config.yaml
norm_eps: 1e-05
qk_norm: false
attn_scale: 0.125
init_std_o: 0.0
init_std_up: 0.0269
lr_head: 0.00816
final_lr_fraction: 0.02
doc_mask: true
train_tokens: 244800000
dataset: "wikipedia_en"
MLP neurons of a small language model. Each row is named by its layer, matrix (up: input weights; down: output weights) and neuron, and shows model dimensions 16-143. Each number is 500 + 40 x the weight over its row's rms, rounded and kept within 0 to 999. Numbers have three digits each.
After each neuron's rows, "fires on" lists the tokens most often at its 100 highest values on Wikipedia text that the model never trained on.

L2.up261:484480517540521559475459353472480503506492514542487460496483478532510532421450505561522457495524439386586528453562480489562524510496482465479572513475563475501507450448510565534456583424615508562512486461518426487474571477492492476548432507485481477496494512492454543485530512520544500511473412487459509410507460479530483472512555506521496505460560503522459474555503497508450510536503
L2.down261:566508472434501468464554456453520513470494456460525552440538465507549460530475561441486523534496488543467436598548581556497422529489467441452569404518427539529546520515422467446510509578461500487500457522506514549548489536570514440530481515456561544442515502605495468476504493526417529500487479494481500539573527523513527500508487565517449465541512485527521534497512500502491465560472
fires on: "ation", " by"

L2.up518:485433484541485500464518461532558472494537461504512440499462498561510453497501482556518509474482463512506519541523495466536529440519524502533577495542514389506481456526428470446434521481487471476506536490514453474419515398498553535596492427530498473524489496564527467462541486449490526419420509490469556445475554408558531472552476529474509509452489477502438490464505545473554557465508
L2.down518:410432545499506472525482523503566487525512458467518496466469491551449528479470495436445465553494486555479511525481549489519508551518518478492493481702479492504470459483481473511501478476524536477527532558552452489494474491448539445503470438500492519541516473499558461512533559523458512483464558439416464518459489555464520547523453541513513523480463424468488532505475415511446447496536
fires on: " l", " t", " o"

L2.up125:455461474518522516507433503439510476522493458444529521467407574459541579502542493479520496513533502494508493480554515470553540501497539512486506481478498449568511490552513487490486559440517483531560534515552401423507621431574483529526535461532548499428495530482515469446506462490468500482483504470515578514482553516458547469568512486485508473502519489522445541498537504490453509487456
L2.down125:416518493535500487528453510534541487541560455504578468483509474450566434473543520457547479510458521504392518465531531525479498518462563532498510505652476443511441443486450414539505573454473500484509552519457543525464524514508532496541508533456537541502468559496499470505482510548500563467428495485517513545568565492436466535509514500517488473559537461401508506530464525470464510488543
fires on: " G", " l", " election"

L5.up27:481495444541501543498562488526542463545421489559507481539487516456448486566500437503512459523477534460469512457507494508511492498539479535475558408477479435408523488473484503538596575490560523520503523505475437495560582526515509549463522446460444538439476488465548505485556389497487464500462432476509493475515483448456581513541487547580497524473515520469433440517506494506502468488422
L5.down27:492475465479429506507452507468492451471478546493514535548533437518562435539469546500518527502477493548463482469547504430456531518533497490486506468484500497549498503462513462495531533516504490585497521501511521481408543492539530471538525482437499508572515511552470453439466463490498503483537447524497561507445516544422565468562517620540545546517498452561468483473518497523481531495510
fires on: "ill", "ath", "one", "ose", "oss"

L5.up84:480537488474431510516553469552494523518435455439562514499511512497497536442445404440513495497503476428473547525527479539547477495510370435539453517526497480517477538534524468471399576517500459522571440502518506559496556452491496578554526517485515489518480543543475501551523545512546440450484431469458453414578495432496496489554479490508534459479486564515406505490495480471445544517505
L5.down84:440524484508436466499551556573494565479544477475496548487478587491586516475485519479521487481481481439498485494539462593472474498442471450556552528539453545496520491488507405497489489530487471477483422473541556610499539500531511514508559544449532435507497491581588509508511445457495504475549485499491507508428476573495521433502506444498496527462460514541530483467523492478470446527567
fires on: " us", " sim", "ind", "ri", "if", "ang"

L5.up531:508496489515549504471520469482439432550499499489437519525482539513576583518531502510473515486471437476503458446470451456525532509475518515482532614417521494555584454417515480458520505488511502456495469485492518482522542511510491436533543472498506434458485493492519512470440514577514481535431464486477440487564515546555596519465469544534523500460561476481506509556470519532469493509477
L5.down531:512498494478405516550486525530489535522534480456500452620521544494483486501595458474493509421472509582494407531455476505524540460488453491475496510509547448513582520434472528461435512524470522480474530556468546470425496521536464505520510513455421513479489482576488485447458464516476434521531532482466502571578453496493536480539492505581508490493452501441489525504480540504480549500482
fires on: "om", " U", "p", " sy", "imate", "ym"

L6.up522:429471504520495518432466499514468526470454475484507512472439557464485498543473573484520437452512569446519507501516464550497537422560476486561528535512492484506531530533526534472505421468534476560547483463524477441570504456587537551500478536444526416423465460457536501546599526389478460476505473556437502480483527473533495488518503425507477525448519543472448456468529596496527485494560
L6.down522:555460511558502519491455563463497481479535441442499566546467525505506495508516480582451522580522591527524495519408557518455412474559513553457568528521492518460506468469484512436487508532496493524552520448480417577510479519571501483561541482491525489579482489438533560501516474459534471534452527540496506482514512498526496509510449425475477470439495588447451517464453503502477464585469
fires on: " Tem", " War", "ind", " Cap", "inal", " Bar"

L9.up162:505420518516550502564499465442525466467469437562442588500482500478459542428465441548560505497491517516512537423554479473472576470527483509525478523497534432545524478504504461446529493467576517490497454500474486509569458541462483500495500485504436444528469558509466517516454515491493450454426511556583483461498555498519570465422503545516488553466525496520546458522474535501486470485490
L9.down162:464531482540546464489454519497471525486490478527418479538523496500552437508491462545523489486569502450504483531592502471570393500480501510455460503553463512527519466525558459536531411526503503510529412493439503467463521455518524555530477546466539524512514532547481541503433476516551481530477515419592518466544443478536498524549523521489509498413398497523484462546553455443541526531493
fires on: " |", "F", "I", "T", " ", "P"

L2.up71:516498491544550589415538466435440513514577486577492455463548517562503549468505470546527459442566465464491517508547488519538563540449451487549516506461476503488469482484487474518414585405511474579396486512463446523473519488501504481534482456502510460480537454497500481507482506528494447480434487542486563404533531548529434468469475513469524516492563561528512512501438499502413467506536
L2.down71:527462493447498440568454504535460481581524536450438444483487506462533581491570526451503461420483560584496435494458449498486534445489466547572511490550454553444555559475504505580555505456490493462512535511464610472529469490505486462514448494591527515513490491563502482443497491488481457507546476479483433586533471457546484464508496435416475497525516460457547553465479476506572538463539
fires on: "us", " s", "idae", "ola"

L8.up412:439469550550523508507521520485552525624500477423530502496506502554464480501497473490578537482531416511506541479524534449487539474478445434505551574447513420517495445541556483418539501486471454564524580544494519480496489485507478563455502521504516534501496570461477496538459432449510500475538418547469569485527541530495496506596496520502509447422520516477553544496505508504495407487425
L8.down412:457554446493525581492499495544548452521443476423444435499601490568509503525450504486430495506425477541476525474500568527466542508511429521465556512524451496569561502503463584536511450574474520531490474455482564467452496488441476459552533462482524488510503479442494501532448564472540501538480475547513559552487526468545465537449485544505490494505453497553548502561531417471481608443485
fires on: "202", "–", " Ag", " ag", "end", "ess"

L2.up191:515584561564561546422464483465522491499557489474482543436472469483411514493508483535527541513550493458521476487531536509554520522465514589464495507528538438493502483500470544394453559443475443521573425512480516499493547464467500486536489528464502443507453472496505468463502440466513444463480472499513471467511464503471509474565527459552475549517532488528492499482538434451498475440463
L2.down191:494606464502554501543532535457525537538459496463504516488454526530420427472469565516522509554521511507475490466459531477474528410504535447531447558549525535456515622481514529464472519522434471544513542482516540578475498510431537521497545597506470493526549531535439438500446480569456471421468544445514545592508439545483568513501488517513447573510523536487510464525566526456486456480527
fires on: " Ham", " She", " Ah", "he", " Che", "ham"

L8.up719:531495435581504509428433455531491510507505529552462578587534550536486519461530533528496541435508511543545498461530423478510519447472435476493537507476555418542480472523513489452480543506495474532553464432509391467489523519478583499502498505473478532489504511494523602503498500505456492471453436502477617503533521488541513464524482525506426479518524513487530466556549513532457575527500
L8.down719:501482477510499461509478485485540552534526564510435542420451498516513481626455513542487455552518440525504512573518516520447515500496469487459507452499552472477500444474624470482562575531483556539516484506478426526442506570512455567582424443560508540446524532540528454439569494580577504457471461528552465458488465489486487488511513432451468532508503520453457480496555495498507545527454
fires on: "1", "3", "b", "4", "0", "5"

L2.up643:503567448512515498443507375539510473529473529522473498548482477510550464406504512560500489524562444413562521472570451481512518433507458436531522511461471505455549424482538508517464601514501509487519520478573429445457580437524452464568491480540500484487497505504458576547543521507584502447532511520472436491505526501569515494518468477486527555503506513508481515479426532527462494539473
L2.down643:487566546491519492470489495546517508432503444477456436426513468549485511443541480546562508471521517519513428542443515512496545490532472450513528510480543535539467451545488604590416474540489529450474450513464530449452482442540426477482482524433529480541552506493475532474459448622566491478512464521465534473488497555537448388547472513575494494472475545521521516461516515548525464518482
fires on: "ation", " P", "ration", " p", " in", "iation"

L2.up717:475556471562430494518576428505556449541456583508542544498487518565488514501453506523543527458488452557440499500500437489523493544571486527508581497459447522536544427504512534512554494486519459456476502462483456488534534501499453497449518477511475522444467499543460551470602531434415480574554420522440515530512458440496537530563543498523466529494506498514512528520519507540423480503472
L2.down717:423524516491496545533468520436458518511556462518516521529473443536487463554386469555511563606482507488536476510399523479490513506478475556440459521556452517508521453464469485534578502525488514505488492550502465518531510500433505542471487521507505500515477546516459479521490489587458494530503511427521410495512450522483445462467483589489526522495494392477563494522500447511558538476508
fires on: " often", "ally", "ially", "imes", "ually"

L2.up353:514503443546538562414431385511445459467476566545483477515413544530444492441461518513503473545599482439482515498505438485501674450533519445561563486480546516471483487509590515492506513469537495569503487487473466409493561458542493499540482456530533532461512544445430526500569515483505543456461523499423497456529511497494534451529463466499529525450455542472450482493453529505463513519523
L2.down353:483498457505437530477481462620501570469538430502515485504501552498440529515491546516565471528553473562469517488513524542438462546517527461504580449594478516509505515584506456485497514507447501526487505482502475469433510438589475469529510548423481464571501501481418520485504441602495462486512489516458541520526506526430441535447401518532501541527435509483476443549521487487545482504487
fires on: " V", " by", "icial"

L2.up763:564525484538502470479530409440478420570407514558479517503453468505522491462472500552548493503570412451504480466518459504453530574486446423553518500459468519463505466536549501536529518495491534539499476485544405486486587483492503495511537418523532466480533478491452511449540536471558480503420538463507511466520484570512597523458457498510528528499473532534423503534525439508487493505450
L2.down763:485519570503529495497495586526490496538500475561447495514554451518531582492502510460512510602463507549524537471523456431471518575418400481466531504518521451502547434548520492473546510448516549518525561547429449520547536478508530514522472486444483477436462480512510488464416458515523481479532561529454487490478502594489564464494488508502548484505450450460464477514533433498507463475532
fires on: " St", " place", "er", "in", " Or", " with"

L2.up344:484471459566512531458483403563486509473515485471443521501471550513534521435508445510496462512559459398575520420509509432552563476545454495472503528473546467546508496496516586544487538446540541543542527501534445476455512413519487558507405474491502424548429502530519530505565530473524509516483415467457597482488526446555463462590483511514481515532480542480463491494523496525505473498518
L2.down344:483508502513515504487557453484465519541458393565516467471522362455529452489524506452508497513544468473525534432517524536609505512501475519474574487470523525475513508533391400485499581520517485486514456473480521393549461538517448527513503425514486544510412429581480456495565517522534478556462530492459472514523537474474584499506481576496434482490500485498527538475406503532513510542440
fires on: " I", " by", ":", " to", " would", "I"

L8.up732:488499509543481519437432467486452489531521514545422559531534494507499542490477434485500479513524431505539439480554510450494540563580516562502533537431462560539494469570528484499514488489480464494487465491419491509475488429440527520548482495487531513467552453581552502462487552518475473530533477455514570404522531535558494446565499490463536474456522540526387447542522463507434572566512
L8.down732:447443478470495457572482439481482560492493504456491523497507558520489474512578462549479586507508546503493532504474442523503502549540537529537496530529571502526521500500465497564468485491521477465493489436552536508456493518600449482508498486521492502462535572501584544496484552510506542475399530524484457552562478561488476439490461469412482530525477511530554473527539544461512463478480
fires on: "an", "n", "r", "al", "ost", "0"

L5.up703:501421450562539535489467444465490535467464457509493521465549542442483456446530468431534508518600396432491507459545496499477451556516441502520466507522506473497498501531530523462470564422526466528472537538534482526473516464440531503546464552501547511513483465494481507524508540458502463528487484514526559469557526428462559507577564489486526499468560532511487513491482485473452543559473
L5.down703:477553489502480517491518440600537522479550461532498622457496542538537524504510522450496605517462475615456515540471558518536489514507487466489550504428507513539585506507484442480558491485514460439446512547501483537460488552525481565448550539502485494522492505454493482508467498471473519502524479508525456504463545555523481499463549475485483497514458478397551520484526543518427481555525
fires on: ".", "\n", " e", "==\n", " ==\n", " B"

L2.up613:446477484531509559489487463456552500570487491504480485528469499460459574479453534600526475449551506416437489431514506437514518485455520494537579488472499528532545464390533480535484477477524441495537547474490534545531505508468543524525461433505447503399421478504586548540502527495575471456483496439495465502459564448546565478509499490542572517501511495507523528447466483436455545496445
L2.down613:495575577407479424507429558535521507492549476439593563499472561516496484537534508498478463481458571471541485539425502477497474473444550505570523497425505514483526605466482498542470535515501548541591489496466532532518468535474574500465531522512502537505489513516569502533422488435406482520466518515510499535513501549469428493494519447479498466560437540453463512539531522434561467468448
fires on: " A", " Stadium", " Field", " Championships", "vent", "aving"

L6.up333:510524521481418479576499460516455444513494477495527509525475528428495513480508485461479520501459549493568601492557557521539487477523472468471525492501549492472476466513440513473505467396533496486510461486496585539514586544511517534496549541437472450519497509534489486570521466453542519511518420466554497551484508497521445515544529536518525560484528484596532472486419644504494463493503
L6.down333:461480579469452444455483525444528492531448510553464491490498539438549520482587463487506490477559543524507481505575455518472500520475486489497462511471502435557470506475516474481471534552544485512449520424425442476452501466524476479529502460462586478441558502508526528496450499553503498575507554482434501416530536439529537497463444489533550456538500555507465522489494461463463545521474
fires on: " |", "/", "r", "end", " Cont"

L6.up565:506415477515464464496460519498480514585541503513450519473558520523479444463547501500475542477513420466554485426520520497543488561550412433498510491417471526482547486517496423450530501499506442478508530511522469459552518492484460503531487508535478417483556483571562594534405511538482464502437421488513511498520462507570543480510466499495561484559543535536499504523505569507496562569475
L6.down565:537546534439482462487563508458524478457439492542429483537524461472490513558531461454515473412525502555528517569529504483512531559461553556455486531468504494469483526512507543484490512453546538487550458506508502493432400588568495564458541371483480517461485505574475480438501494541447496498536479501481408482489529494496479503524517516522445498586473509527514461514462503467505475492474
fires on: ")", "ia", "s", ",", "C", "ies"

L2.up312:470482534513501546514541512509429530492476541503513528507463539480454580499456443471517546559570485463519469421518407523534483494525530455510528466481412464501475446499495485549479546506498532497517555491584520542458523474467493508548475487456508515473503501476544444446517483454498496532512423516596455494444526515461508471500477483531579475509514496501516460454572483494430487497388
L2.down312:488509579477462507471584560536444502490504432454489472409567545501503534481514508439501505592490501475502446507486467508460556496498481448546443426549524593488482577547482466513542534476481511383491508545516502403494481474485504506525486462435558554518457504542505513486432483500544489449452518509496514447462421483531577513521472530463537453518512533527504494440490514533490507457497
fires on: " co", " ad", " Co", " Ju", " Mo", " Mu"

L6.up102:518503546511512448499424511518495512496490483597542511589367478457424486483525481495521463517493441468484572457483540554505500530525478444577541583504481481527559515446513470550515460471530530473499572447493530483475521503521505531498496431491535516428529520538545529445529452556493407501579435413487465496514569502518544444473521486579518516467466514478552496483479548541504505515518
L6.down102:500472495500550445520461526523493499497447492533540487521482447437482521485519522474494507597556520451481492451503558535466493542490544548542468509554490507521514551470478502497480450422480517456432555504458544500461522464554565458538414549538517551386554514524562527525449490502552402491503477443519346507528502510489487463525530478579528519581499486442509485525481478531501536530479
fires on: " J", " Dr", " Tr", " O"

L2.up48:504493527536539530452498448482479531441410465530490510495514582573471534565473450523572498476499499388523515443530455471480494513439511483527493550507520515499475445474535546457421560461537525528492496529542546519460508490432529479520495479506500439438481531498568493504562512467437498459449511552522496479475530503544609504476458512453566536504470539501509483473498525508481557535549
L2.down48:500530506537458482490492462439543443438541525414583565448499520498463529447522540469522562481509528569482503438486553440525401490466479494520534519562492507541540528442560496567485536509540515513482519539450424513567561522564544425473500543536501479536472457472519489494508526529496515463470536519539500514462507561486467586510508435481542444530487538448445530544453528523483496439496
fires on: " A", " B", " Tur"

L2.up131:445466438547515558477428501548499431501486562550534495449490546518467552574506513545589512496461494452457514474475511593513526486461495409477545487414548513507535506503503423458466475461500539503494521517590462514469510507511481489433519501524510509395483496493495456496541503484427528492544461461526613496476446542525499463492575495505472517533489569520464534551467451577471491526487
L2.down131:573533532493494493499467573477564524448597517484524560483450528474555529506464531538524530559501451530511476477452495470477442546422508541508563446527492545512516483571420447550512469554463526467502526430472546455500461535448491569464490483528516509592555521461532509433459551536519576545474488505517457506534445427524435511451463502464550542478503434417574462463494473525531472518483
fires on: "ised", "aged", "ified", "ired", "ected"

L5.up682:482478529519619518524481510443475493501542438490425470486451516494525521542548498543444502475506518463538495496535437486519505550513525428466525616430528458585536560532470463460521479497486481561453509487575507552505518481510507449528518471518447498499453497510451477431516556423424506491500481495492527448467494493534507480417541509547574569446496474542549448427518556514513473521556
L5.down682:507450519475497479488507481438489528545452504475529492551528545490487448513555384505504521550555565511537524518491506602446481560507490485443499450429430529397467477493535502556543466534410515536510604504441503523419489485557546475463489475449544496545483474519564490510464538446500504496507445512485454534530563487499533457469454496462504501494478524502483478573494537487510539466536
fires on: "es", "res", "ard", " Hol", "ud", "ct"

L2.up398:493469445486479597440472417528477596520483460484437520517514538527567517469483491534514451467537503427543487505541475478543556526463471424484457611477528519537525451541479505513486508453512555560489478478485423470459548449554512451509509465499478491494553502537479601527531507491537516526488528546495566414504530469541451461579509455494547533467492451505485526527437480501453524507482
L2.down398:485518564466480472530475502514493548451436469442536475460467504511534466506583426467521541459490443539540503445431505506486478498551526533560549452491521577523465435488515553488478511593458513483479483468539562438606492516574447498516524509459510484539478561555532420508528560511381392485456536532561480376493567508536523465494519495571528465480510480462560466505477476569562474440475
fires on: "ation", "al", " since", "it", " c"

L5.up371:511541510513514450446519439427472430461492485458428556547480462476485508469525526501488515550541423492535560449538461551487502467559560582474564518481490483468482465529496487454376479487497461513544465459467512448446523476484540496557438528506587523462391488500445505479518474442498493537565480535543462473510513547532512457489487507526530549463487491449454448576527474564506523514472
L5.down371:461479495446434451527469477505536499517477456430456470496469467492492512472469550521461477481578491509494413560475488503554498440464473446517506461471483584503494565442488420485548580503481575554465544579484510555401536567541538481459441468453548547424482503599537528568522526474491481491522526513509514545504465495426482498459491469523555513481516557536448565572511559491526487524491
fires on: " qu", " by", " back", "ld", " votes", " appointed"

L5.up521:424498410467468525456464452447485442510487562525474537489516503479575502557513565543542549514497470508524461515509466465458509512494505486451493516452491504568564513583499467512525557402504515468531461537494499466441518457522525424531450486531424474493542539548463511446491572432520499440504482487548600522501530539569498511463440548507557498496545519461458546491581514510545519576465
L5.down521:527469478506540444531506530533495519498476541558524466448466565483491466518477459450495469485514477547499548451546499537547410457499540535552496455643482483462532595484448482499461506562492469445449537471446525495488484452546457458511557609509550446516548541481482506509512509516436486483506548499534445451537463497494490467512510511485466488520478517456550462472555518515470524438490
fires on: "al", "an", "ific", "er", "e"

L2.up106:529424477518545541442487494433513528506541467487451499489563531516533475473533549512510437495575423454554487483523457441529548504496437470521523531468546518468540505421519485418497563384500536528442550502456451481443565479462509494594491474458541427489523466506464478468485478516475473496441434454469503417511553512515498458486517510481513494400587550542478552520441427468521515511512
L2.down106:516571531481575462522512489593434470551522418507473536470535500496477533459580518452515467494458571570506504496433475485551485514526513544547525475508445533515479489518553504549513542544493508471522483475492529407507473529497491495486453495527519501447531512537513549543519514529442489535456492529525440551486516468485444481451529517450493585499496464470543531382565568464540502430526
fires on: "us", "or", "idae", " species"

L8.up108:566417498523503488519512472523564496535506495493540467532528498492546462453587412469552506512502423440436472467499474481508450474481478510560464504520503481462516505479507408470516569530488425565492598563540500533546495492513505557522500534512446470545488441477455528456496551591513497461518479477509504468489532486501443483517502457498602512438543528538517506537532507443492540530417
L8.down108:462554528547437487535522532477444560499509549500480515555565445507498530472459525559480509511423497470547517439471522508484520499496436471442454538451477535516542475466513506492482507508465495467458524388525463547498542549501444512441508429410491523466489485489565550454534475520525593457469548496540478513534463537453467460466474496491529491532472513517499535396466476508450454548491
fires on: ".", " sur", "if", "ang", "um", "gg"

L9.up707:474484464547587518480504502464568534518521460504425534506464489481474559455490468502518484497504457519518529400544492510556467475507510508548437558466517445528497555467460465496479532478545490516517545478483482544472494491473443464489477460586469491440516436466543434522534528460568492501541479611505448515494484456478482484493536548548490560529444502485540530529574443458583480582467
L9.down707:593541497462552485539433514540496474521506430399431464460421562530429531499550519502513447473488542493477498580451578491481430489468530411555495509530561544467442519451500512441479461524525460526444476583584533516451490529540514489490483529486471465480497461498503452513476513472463536432506480511553518559467437530505500474492529519539508550446443478576509569494543500508437474511582
fires on: " He", "he", " She", " We", "se", "gh"

L6.up603:550469465564496538459500524435475428502486489436488469531561498468518490474515532533573518479488494470514477457505513576517494496518384486501436492450535431480540477521476484471548562520519516568499491495462520457513542499487519545499471461533475446529487459475520514465483484520570503472391502510441426488588490440564474474531469522491506493530567599484515509558512506454450490515511
L6.down603:498506530476591489463444505495496486512586544515549587498520487468555554511580521472493466464524519541507540425463539469506518539551578553520549494526420512498473497483566495498460483452481514459442516520473481439497491480535451534474500474477464533561541485499473447503497472514484568503490482544480487549427494542520576510474571523525475500494451505518536588509477579533418525481466
fires on: "es", "s", " who", "ies", "itions"

L8.up712:510446514505497485483493462489461462567414468474454479549513545521472458554589500543468512492519483497520506477518468483531482605483489458544493533493512414451533459556448499528520515526490509476519542463455493405512444512542542534526535459512514513511463506526509517433490517523491516480508521420454457437496549533524507511496398506463505523505503472568495409551576509416469476553435
L8.down712:488389470424529470503466494548475406403412570552516519520506519468549492500511500516545519508489510491507488495471467521528503512476506516503494508499462514482582534476525504501509520505468596493479478493441542466550467500497391539499487573466496578512522501472512517493490462445541559482583518437460500477522418448499423484496501596514516438477514502463574447551525494466503545526576
fires on: " m", " in", " ft", "u", " per", " mm"

L6.up601:548452549537514561457543428463511481533503530497519528465478509450510568560457485516474530479504436458519483432526457436540492508537508480462506535469539531464514430494511565503499477468573503566455444555494496505492506541537420514538425454478526482509486445462507466483519470529524436512555444511527431540489559484521536543557545493557487566502512536570530499477492579577527464521443
L6.down601:524523481552489552475497518545498540467515541433469516470494460504499480505424458467469471541563593530556481572457489529596515439499504510519481488495524436409415520508527505456535462498474509465479545476488455562520545511510497492527511442505510536542503473485538554509540573487503468471571536493511541528508499451477472497434503546474482461505547472552537532537547442472470476518528
fires on: "man", "ight", "on", "are", "ear", "old"

L6.up541:522445459475544506508499485526499514519489532584510466599475538494469551438508519490505413444556426451522517412496437536474493472443514449479522486470473467533513499525507530538439511450572563544552460517490454494408506485548495471513469541436567570428494517515444534466530479470517471406481455515486506524425402560481503462482471506522527560477469621533509482550572475529512581463487
L6.down541:496479470546457495526498488395523455513512553465527561466510503457482444556470503492586559569519436486462490477503472523505480465490490522516482440559525548515544533549525490525465510419533494575442506462505563541490495515430547557538512487504475440585532511518468524465504528525437481510571551516500482484565486436503474442470491491511510458529505509470565557482498480548571536500477
fires on: "ed", " at", "ired"

L8.up585:481492455523552482489449484511483517508527484567491424577415594496481506434494446523456520552569482470488535516492503497543482506475448503513450445472508481469528499454503553479548534481625563541494494506476456491542529558483509524527501484498496511475450495509513484457457553542454536460489521456472554422540556540531500522503437429519529491517532493552553484518562565441376484566479
L8.down585:485454512470445488466524520467454468452507465480512527487492544545463519441517558484488466459460567500446463473467556492438529451563486498554588477529481565470510491532566443480484533521502547551558484502412491559501511505554495527473499446496518507497514430471520516430498425503504476484518520482494543483512480418547400419518587565525515469542494548462488547561443478515464550577516
fires on: " in", "C", ")", "iv", "T", " ft"

L8.up625:486452515554434489438565465532503542504511555506505476509547464517504544513534473550489490504494549448489533452554472497562513460462480440571494503469620390517519520441482523474521553511477441515578477518504431476505557523526502521449486495554482519507464457479458517563534456528511483485526497601510522450520489497550546478520489465528445471540526499496434477551569563516519564535498
L8.down625:474536475492525485525487536523495446515543481486434530357566495517494509477513479489497439493442452517498515513483478496493527515568476489513586558438477433439507496484519556552583458453450474492450532479474561548390573539463437502517534446510517489449465477550492521498532502439543564481450506499510538542532494458503417457456552460556462568503519464433515557515487496556509449511511
fires on: ")", "3", "0", " and", "m"

L5.up473:434546497479561549484495459463490387499534507504548489540551577538462506510511439495498481523501526452458535510572482486546533536514508488500498595503528563556469527442489473407453466484476478533501451508452505527509551434589462476472564496500443520458464537539490511466507555474406500466534547479419530466476506535455492506554551490480532446517481475552493520435531490478481518508548
L5.down473:507532467511474512400513518423518551469475537469538395466560594496532468549479490474491476579500502424529532490560483493451507517455498563497499533505479457463511516464515481490534557481486486409465407439480518565548572491570518515495554406538488567457472467540522524440439539515532531520592471448437520552492600543501527523480456509458499489497523472496567487462456551429516468507475
fires on: "res", "al", " pres", "es"

L9.up154:598531501535526459484442445516454601517549480491532545475518524535466439549548488495520486493492499518556470507506481472538548443475473456529449509468527436471538504569515504455503474497499440468546565481539558485484526491494519512637558552512513545550498428481529516439559471507425438489476469511496504507453544430636549478466468446459457486514506560526424447472475529460428440515532
L9.down154:488421414497598496549467507461491481527433477529527521538524362528538483535446536550496510445523481466462516553467475479448398495533533551506554523615532565517468501523527504580446497463521490561490448508544476531512497489482486493467521508544466456511472567490464463482507547520440532480480447509476514496526499489493532428477537541506474477496442492529539546506471603461589534489519
fires on: "ay", "h", "um", "as", "y", "o"

L5.up697:473562483474571556486542494493536572538572469465560559571456516558498496455566474492453493519543541524517515477508465479560522609507468522510509494416478548450511408485533459502508462503471420492603540488580438482569484526535450457543505433522485508522466541558504510472547517445452469518577522602432486473477554480531520455471517439511497435453508521500487514512514439511459422451505
L5.down697:470463412492501457530476505564472479517500534540515504493555462526468519565464534570530428495491499498576467499532521501537475484458503519512495476589467511574514509501443459506529492573520625507460552478479526533454506457449491455502434544509496476489447514519519467507485538544544555461547479517512526509523484449508467540425494547477536496560471476493585480488463579490472430465479
fires on: "as", " as", " for", "T", "o"

L5.up686:538517441503489512500535490518546517568494569512487516529418499471547487521567503501492450465525540504544558452522524487464464451506449450528537505495472533481546453512473528515416513512498506534467501412455503459454484533529562470539454545493532555407538507527513540509514570469441510521480535488491536495513502521520558415491426463576523428469516527523571532497560454452478463491435
L5.down686:610533511510556446443461543448476510485507544521630536528470488490493494664510483494474420451547517497518478531476510551413494481504508466541544528568518507477465547487453547525432500539497462534410502455497505524486513614506567475516499489459449518473488489537543520585459480482467550532446558491502503487498491475528469453495480487586486465517504517415535468499523466479526504535459
fires on: " fin", "ac", " gr", " fac"

L8.up86:501450405523593537480500547486492495535542507582495530512497511464506590396542537521537407506511476505556468449525488516514530565490490486555435440496486498544518479529511479533488536443489533503528507452482427449555413479480477456552585500520533522483499499461501540468524581536480530466427520428540495556440474531494559495532446535479536478405526570521525439463468499516463516509517
L8.down86:534466543481469485495510504451554523474504494374513511530505516499456476531470465445566489471445471504449491543548558578515548473511470512477568495531508389508553565470512498456537442462541545558538495480520534503470557545469570581502404500497445524508472415493501503498437526487519530484546496505456491506531561485549446517497442516539486537537474429496487487430495554441476471513462
fires on: " of", "ed", "c", " "

L6.up174:535479512472530518528501468531486485567493456548466507505492553447476537496564484551507535468489522510509518509591521446532485418501451517527544442492515447512478516495541417459509491495533498623522467477528465489490541476629478512532469437536445436465504507518544508500522527524475508532453526564514503474516536439501538546501508503549440566545549491445565487545513543449518465544538
L6.down174:471488471461538510477585491549488518458521474580525467535533440538507450501538534532514515516507503438488483546432490554547477519465509516510459534482492490594581503442516485544480494472410489441574498507487472478551526439506543469453557525508556460511475568472434506576480513560538529553510481482531520437483435422509444479490488550548479408455480482500489487489508445596496568453511
fires on: "A", " |", "N", "F"